MLP neurons of a small language model. Each row is named by its layer, matrix (gate and up: input weights) and neuron, and shows model dimensions 0-127. Each number is 128 + 32 x the weight over its row's rms, rounded and kept within 0 to 255. Numbers have three digits each. A neuron's up and down rows have the sign that makes its largest values positive.
A block is one neuron, or neurons of one layer that tend to fire together. After each block is what it responds to, as a language model described it from the Wikipedia text at the highest values.

L9.gate54:100075103174107121152107155162129135144118130186202094146090105083125152135147086128146129048154149147112155122107126139157167166131089119167178071168128198127110136127171194145092090061109146116117148128101124083117197100133104210148169117207171111087134120082124152133116175134167166174134160146104080114119114072119130136055127140138101098156130102138125095142161145129061151063138
L9.up54:183134119115136098161080133143112078124094102161175136114090162075165078182132089074173131095162146121154135140132081182171127149174157091168133070175146132112119136122145200173143089089179131130139153126125113106123143137112096204123147169194150096094140099160140133078144151161174155153100123116079112130145135092061156104050140091120076111120112086170123088161146096132060166109156
L9.gate56:110137098137085180135185183104107084119157166143154204079124104173123143083132117128161062157180094092114141133138124141118121090140177189144127085107148128121161106122101130138115088118103133124147149050078153063088077130104108120141090123135117180087104076116125116162152189188161150129122161176072098066152096165098187099107134114076166151112136108094122137178123155093193202164136
L9.up56:057156107082127125138125162198141125109112128108129167089125113112115192192096141034130083129167122159104145146136072084099110103131123162102114143113153177104122100188158105174133122114117127134120129194133143135155115184165148134099108077127152157080080170056199111096131067092093133156123169125141148119137162211125119074150126147165144158161160156105152165175107112151194174087093
L9.gate122:171110113118101148109151129160204088134103083142162124144098064155126087160152115139156172075160108132147155107093105104148089210173092140170178145179078140111074125141090149136079101130132148139081142113143108081153104068138081111119162125172179161147134069110101134091087153108192138136129124146109125153109124167141189106131130133176093134107119099073122113164174107101099188151141
L9.up122:173180161136122149151156176137123136136103141111114108121144143159114162100121138128168117074164145075095193088080086126093081148137123155125145137158120178127123131135094078116073128171170179142093110143113108124150144098133102096162105167161150196102124126089080093080179163162153146176108150130146108159089096125135142167142139077080150164156072130156131101101135098109086119150152
L9.gate147:089095135158109166105125172160114110096119138173178113094113109095115090122103120143165203095156153101108097157125193087130135129137082098158174132130183127082159132102118152137126116032086144133156128147121137095091177054142126136186117135172111076117100060043168125146099148137121130125103173128097106135110122188119091118136141170117122139110145072097148183164193158090075157171130
L9.up147:149102140183149135106152201143116156078146103125136103096117098115145070130129125112149144111189142137133104102133157112126107180108153082121143140126169140090155182067088134154119109109103158129113206136116116054091214111079101133156141149161105055121145059098167139162117119156138085107081152125145131154116142140113115132077150182134137127118146060122114220152152162105046133182111
L9.gate157:183122179174143158123128210115120155101133127135154126113146104099139088117081153139129203085091098175111092104128153129108155143120160069192167096127125103116165156149121114117091144135147161127123164126044078061125123132111058112156145179111149126124136050119107131117157087129160163109087152081057114158113059145090146069101134123152109116106142143178073094151110176096094131160148
L9.up157:147149133148154148182090129159137147124069181133129140121118092135065081148104120119182146132078165156162134146095164176156089077109120079123168139130151118152136082189110215137115106078158126084105130148112132106103110080040164147153114171133082114104114175080150164120082135124076137107089094090230166135141107140139135063036156151108142175119119180158119172105151138063131092087094
L9.gate175:119133116122161134169149063161134106125150116170120195148156146106141179172205144082075092074096125086160135053138116120118151198150127099163125125111118155115115141100127135162112128144113137146140164133113108145165168108112149117146107131117148136080075108119204119145095129148154155125126136053154153138148099095114085163157149129143061133089164143089118073204152188100097159108114
L9.up175:119117134189147172138161127120146166093117088126140153124157154132115136134161147067172130074152176120107160110118103205123176124136094099161153157113178127119116162101147102161110108129137177131128163149134153127108145124121102126049152138101151159101114162130103124120126162112146144063218127149149156114095174127107165176125168132113130101115083131067125117137183229102147203137138
L9.gate187:145012095226145132105124177158132142116146128133160120181093145086087172122104101185123106089181138142061139052077136133149140163145127158166202147114141162139131121187110104166118115092133080125173135181113081108125127143073120130120098113163120117088065092134135111116091120125117201110159162136143130151092136199183092151132118115127084093128084165143132136083111124117083156100135
L9.up187:158036118149145119106133138179127111128114154128136110121139184141133204161090121155125161066193147136109165062116100146144117157172162099190140111151081115098152123129141104145118099072174101109159149145164115143121156156090139097103133122128163114108069116144114129097114113160097139124084127121125137187088134163136125149116155159108061133140064174188116113090173126069077159072150
L9.gate190:111085108152108090107115181181164135032096099163184141147117133157112187089124107110098141116139079124170118090139144119189183144151102171196148118097108141111089080174147159117156139122160116090111091158112146122175153127139157094121158123137189109143171099122158063173123081083188113094192113118118111098148137134171080170166149178138126138143104167079142080153130153104111166209120
L9.up190:132109105085107094106081195188133119110090113172179179102095149172144136111160105123091146151126142094174098091142092153153140155152081147168135130098160115075043114114156148197127114116202101151140124111085153098156155151093172107136161110149169119103110134146164068080119120149210135088176116201138097125169111129146099155156124144087124138067101144139174146136090158068114213098170
Before a year. Word endings right before a four-digit year in dates and spans, such as the end of month names (March, December), born, or a dash in 2012–2018.

L11.gate89:100098166160110139124155153093105081105087114107102195137157090186090190128115111164139178170155080082097149123125163053175129118133133139165150102135032143185143083160141138115144108086122180121082097098154127101176066169124128141128134072120137154140152152075109089137093172083126158141097094158079101143091137149110153121100137129075160121103124138132137156144143101091113156154122
L11.up89:111135115117124112121134091114117131165136143166146159098163135109130195095156129110073144124150147183135145151122086176095139161098140158102147077113104103117169093124116103137146141130082101131123113145158102093160243162067117042109138116188151063105151140155198103138157142130144150139097195098147166132166161140115161110143149134071122099160132065055140077179111141162053140120093
Mid-word fragments of split words. Small middle pieces of common words that got split into odd fragments, e.g. doc-um-ent, P-ar-ty, pub-l-ic, di-v-ision, King-d-om; also the colon after infobox field names.

L9.gate6:093147159168121135138097164146117133084127116155197079096121168116148100169078127091129104147122102145086084148198109119069163064119112099173173129100185162148164139183142123152119074106153137144129159076110113100093118153098144137135176094140141137126054080118153125135109101146160110063131104099127108125104081107049137097130159130123090166097134142107183157150094112069135132117113
L9.up6:084119150152092159143141032103196167089182144181117104082139125113122132125126138156166037128102132108117148080142137139158106139170076081106136101075125104077092162196099133183135158117125141105083104097080116132108087128113131094146136094169124117093130100105091136081086134168149182099101098122129102098167109158048171127106156135147083156110047126134106093115071118119118092126165
L9.gate20:116097119101118144080186107074151163132118102123171127085159146086091096133084173104132075159155114176077062130168131127115156116099149115151135076086094076157200097183125154157123128178071095076119140113124156158104090096091110152123155100120181133134109108124116023150106125172107114089125171112118140065121220116157154148161175145075093120163083140125120147118146177090111115148122
L9.up20:157180100087147090146114128133133103093170104120121131077109103138155128087136096061125143106143139123111090107152089105103170145120110145104121180104151070152113143156156140156189119132167096112128158172113108090118157161128113072075111150160124093149131174085111156092188128138113117114163083162127131144123099139175096111131054119126154126161159209045190132147103081093091081085103
L9.gate22:135144101141140089105178093122106133142109121132110155105048131064069122122130132144120091148100088120158081128154163067150093163118172135124123167094088080144137105172088108191128121173131135161111119122150166194129098135107107183191078161145134142201094078127134086094134148128137125092074087139079138168129150155089135138142123102104116121102097119131089131090122152135130105189107
L9.up22:111118120135075118133117116138099134165186198116134165087068174066099131154102082169138159139156093108100151113132125048123089188152135158156113093079089131189106112149110071136133109128110135188136091146147161163131127110061083127225105099153117123119090132081126151128107140098091048142106104100128137126131143148082113149165128148107155110062129089101114158127186149128101120103134
L9.gate29:134157117149161098078105103111159134128095171172148127117091050078126153069137085136062057125123134137063120103128180086090126148090118105130143128086103104079162143181193058167158120108157134157104077096106137128133139092149099089077090139179132102109142125089104078152084163149135111146120141105124107160126184162125104134194087124151136154129097104083145159072148087094140103170090
L9.up29:128132104128134066108117092080160142117137196135144118107124111061156134096138042127121068099148188117076131127104119108096093181081161119141126133127117084105142195152111113173183132135167131117107100079077148083115109127134145073126073103172120124085140166081090105103114119140138072137104118138156125184110159157057087121150068100161124179065089093129149174117127067075117119150104
L9.gate76:131131126176094105122202118126170103087161120161154122111091096107075166131111092091137054188120078132136148163187174113116121132113125144155154123111109124200119121201157216167095110093148113112121084132102110160106122163102139163161120119119109133118113089101134087123157131093141194112138124166096126113072134177139116143126111115150159062095113087173109083115195095083178110119126
L9.up76:105118210078112128137137129082131130141172136120121114113077150143108218078072055133143075136126097144133144130115157102114097149142149166134134175083141117201126102150176124195142157103152108091065126102105110159094114132117133089134083144058147148158113070120079079130099100123125081042123125174079087084092159163135139119144171160132157087113133126158179112145159066087173123110071
L9.gate89:219087170172080187152147108081127088175171101154100123079115098157116094142147191146113069196105165151104145105207138150154140079139115061105127112080175077109104146148124147138140120162157152111155124112141159132085084154135129185127120172110112155157138059144123082173122160092109138079093128089159161147077099125095143103113163145097101106084156168124124087046100091116178113120099
L9.up89:204082160139084161097190103062133148129163149131106173152126123186069118094136121116091089147104137119171036115141167110177152067201076091132150092098139088095108128164137142113176133148140134091102115091133127130112127100096122102129107113111115130173174093148165122186169125124101054083063095135127073091127162149130116097152190158123153098140143151086112096150117090084154163098130
L9.gate138:119117119135088140196139118139151128110085107151174141130084165146105143094132176163116148177142122123092052155131104142098184133143123158185123150118133134114123126085133152192108130133077184121136116083120087137134126111084104188090137117130168114161114133170178066122150194094140151106183101147062124091192130157172129096104111148090107108078094169125107108132180127092107226143152
L9.up138:136110135085125078153110116141169135153115060113119182104135122118100146150175143106137087176115134120159153048153122141141106202146127157076111114133128045120073120121120138142153121102170165156142082107111090169078135089118111102170119116130112149180108122059085142081180108132212161113142178164098144096102178117163172149096077136124135082159173147167115118163136172046172150120145
L9.gate191:125114122081137118099196127101168136097136149139127143135132070138089156143104118086119075113150125173153105095122154103094136170078123125127153099096106178135180079154092161094120150134080187118062124152123165148088092132152023166098229129091109185133130143116134136132137128107152133089123155170115093133106160141100174108121110140159141103131076088149144094118108166140216105119140
L9.up191:147151129071142092125181128122116110160134168140088163115135075121080179174147162121130083135156130127112090127159162116086107105117142123113150125144154122130115079130057152061127158119145165064094157163135151129057074104179032108087162123073111142149158141138174123100140112118142109114142129118149150147139162156113177094114089095166145112123079063137148117109107146130201115083084
Mid-word fragment after split. Short word-internal pieces right after a one-letter or odd word-start token, mostly the w in two/twelve/twentieth, also C-an-ada, T-ow-n, c-it-y.

L11.gate42:177106087142109152102205170142136175106103129190151101134088113080136125138098085123119094082114105164129123122111146140150153128129101120157134132123134168107128153154114160140105071061138129097122165130163118111156149103175108109087185094112164152061043109039168100143088173098115122115170127089114068088148151141125138104120159107132115118081057122193095132053177203103115128092099
L11.up42:154125096142120142149153092126088133102109139143115096118115138149160123123195118095138075114149153150142151154167113177134131145203207143131095174135131148123061197134114170143106136111179125131108160080140146089138144131113138060065149123131150140108070139097196124131093127161126127116047141073137139157191180147115150052120137103142143120156059095115140159128145127095123171113111
Mid-word fragment tokens. Short word-piece tokens inside a word split oddly into pieces, often second piece after a leading letter: st-er-eo, h-er-d, d-is-mayed, T-e-ams.

L9.gate2:128144092115136174091138122080109146127115156144175174161158121103113150116045170139186175109155120140126147128118130149150091135139067109127143142110098187109165191107095182113098102095043115162096094108145123149159102138090047166113161087147200108110103177079150110132122120161105070120122179130113111130073133113138117129102103135138089116141105112113144134088146118196120110127144
L9.up2:141139141069136172096109141072088123128131177124150170190134134129135157159109168165155163116149122135120132093110105176133088158144105174121121174113098162094118194086138133139135128080099113158092118125139137126140166147136097129107151133150183126120120185072137141137082084146112029196112178095159188085096169053126103092089082118092142084172108174111148131062153097163086090128185
L9.gate58:117108079140132127175167080130132101142098170154177184145122149136126145169123086140054110093123116135159117088092129117129140062108128067131132086102095154159121069143160102121130133080137118073108089115073082163166153146135125108083122150137164096133102092122115104171071121113097124098203094066162116144116152094160139137162189157107160108118086136100119038082114109144103103079088
L9.up58:121126089123084160149159088104129099131137149140163173105193167135125101123123058104099151131155138140111094090115095164096133108109129132143133105154081097161106122142152088174147130091164170132091040108018087096144144136118133092087136201091141181173091119092097100135052127118137137036222092162120129135132140107120138119150160146100100153132095119110080120149101086134117116066131
L9.gate75:088117092078071161080173123135151133095126122125119114137111107142148124084104144106100111112074092133143148143105109153101120161107107131173122097093086157125112131198149085135154090115067150126134135094165076196165114159105031101160127095137138113112141106103132099142113090083151106168171127150136142119142122121147144154150062088103160155211067116120134134114114126175158049169098
L9.up75:114134124122099126125146129137148140127139170129119161138110122143130114109117140097062096111175067181133101117138107129112145139127109168128125069042104134140135134137133095126124114137092136125139114126149092151197126150119061087121084035124154096096110129103159097140115049067100105126190144136119111107165125109141121111163120104172130127173105153113130119167055112160195032160119
L9.gate118:154150175153099169088140183154108162122097093107201114147134151141157193101135109102163125137139095081095114141107076100126146165099133164158104090132103147053169151108110143123184105152076195192120090111096149140111147136024121130130130101113179117099055131131151106133068085145118108154108204104132103107134150125096131196146130113128130121170096181116089149126151084145134145171130
L9.up118:108138145153103117122146208154179142111152131110190102084140147152154122118106127131127062105177068055146128157113098098100218137136118147128116147076148129081166136157091145146243052101074174162144112152095160146139180121143108122158167115149152111119071142105152120107146129118134124090142105125143051126120124098154108152174156114139150194139119179097143094124145138088153137166134
L9.gate121:110148152160164108085163112102153118090075104156149083111154071141143110126137173147125162083116095154072126157144146100126122095079122074196143130134128144157180139145172118133119053129147100144197113099182132144156085149151165071144119150137163143113125091066084109169111142106125183167139137126065123162093116156168167131097075110048090132171143087158117111087171176146102077080144
L9.up121:133165165146152141117160111115130136129143104130107081146190130137187118113184169132115172091151111143081140153180094118122069099124128131155111158129121108171162168116155110160080066123171121168225114062179124148141125191126208084135079146113138106106105102126051116141124125100117167097155145162109148163138135119156144139076079078106134147132147089172131119080139141138098104078118
L9.gate127:214148126096097149147112130152107103154128181145178196074130153058151160203156135063098142113111118121167110153162135167129137153156128158130114090082067068150170031101149129095162118118126139094129090075116165181137087145149184133088134089117157140110144164126069109127141109135106090164162119091174123109179147132129128114062111095130139073190143116100054137145143102131113174087120
L9.up127:126187125126121117080135156199080088105124128135170141037109102074113122184084123060088090103127087080152126162131119157106077126171112133110149106061098111199188082161081123167137093111120131149178097110139122180123071161114125123099149121081131152094105176106065084106148102084142103151148115119142089113144110150141156180096125082145159146172123126139090140122074113130150174139172
L9.gate161:085134100093124119088133126133145112073126105145130128138097120045148193136131101099131102104099160123173140158217124168117117152112068114134117150100079172126097067169185127135172082139049119113130130187136068147122145138176117104136115104133136106138120121114100147103111089121149086138208130116165120114102103106167081142112056100094163175150068146175104164081135087108119098162122
L9.up161:101174104103114135146111117119135078153086162112122127095153110184140102165159192146135130216103114158125069152185119140109162147203131133102111084073091149077144121139115097156120153184150113132113105133146130105118132120132088052093071142167132123106094123104189128121109063131063147089142102162086109143189111103120227066157108131150171181186118156093137133135121112134206138124091
L9.gate186:099137070083103116186117154129147081104127104150130046132145116189129183127107110126096130163138168129126170107126124091136111098142131106119160093105101164194120111214135119127152110106077079151171093113088133147138089168141146115081138143129192142121087123115094115108087102160120107124124105115163058159122123149138108128203109110110094202144178122095163069109114133065169150045119
L9.up186:103119079106039165167139121069134152153138146179081108099085157182137095163106169143129194137146140127074137118177114120153064099122124104122135065208075126165074153158199136136141106091105106095117159118083156077155117157137146055091120143119186156130114112155065122155108110170175090127154128119170130149113106117116139144151136096109119174137106118096146168137159108109136157095134
Split verb word endings. Final fragment of a verb split into word pieces, ending the word before its object or preposition, e.g. tel|l her, attemp|ts to, establish|es something.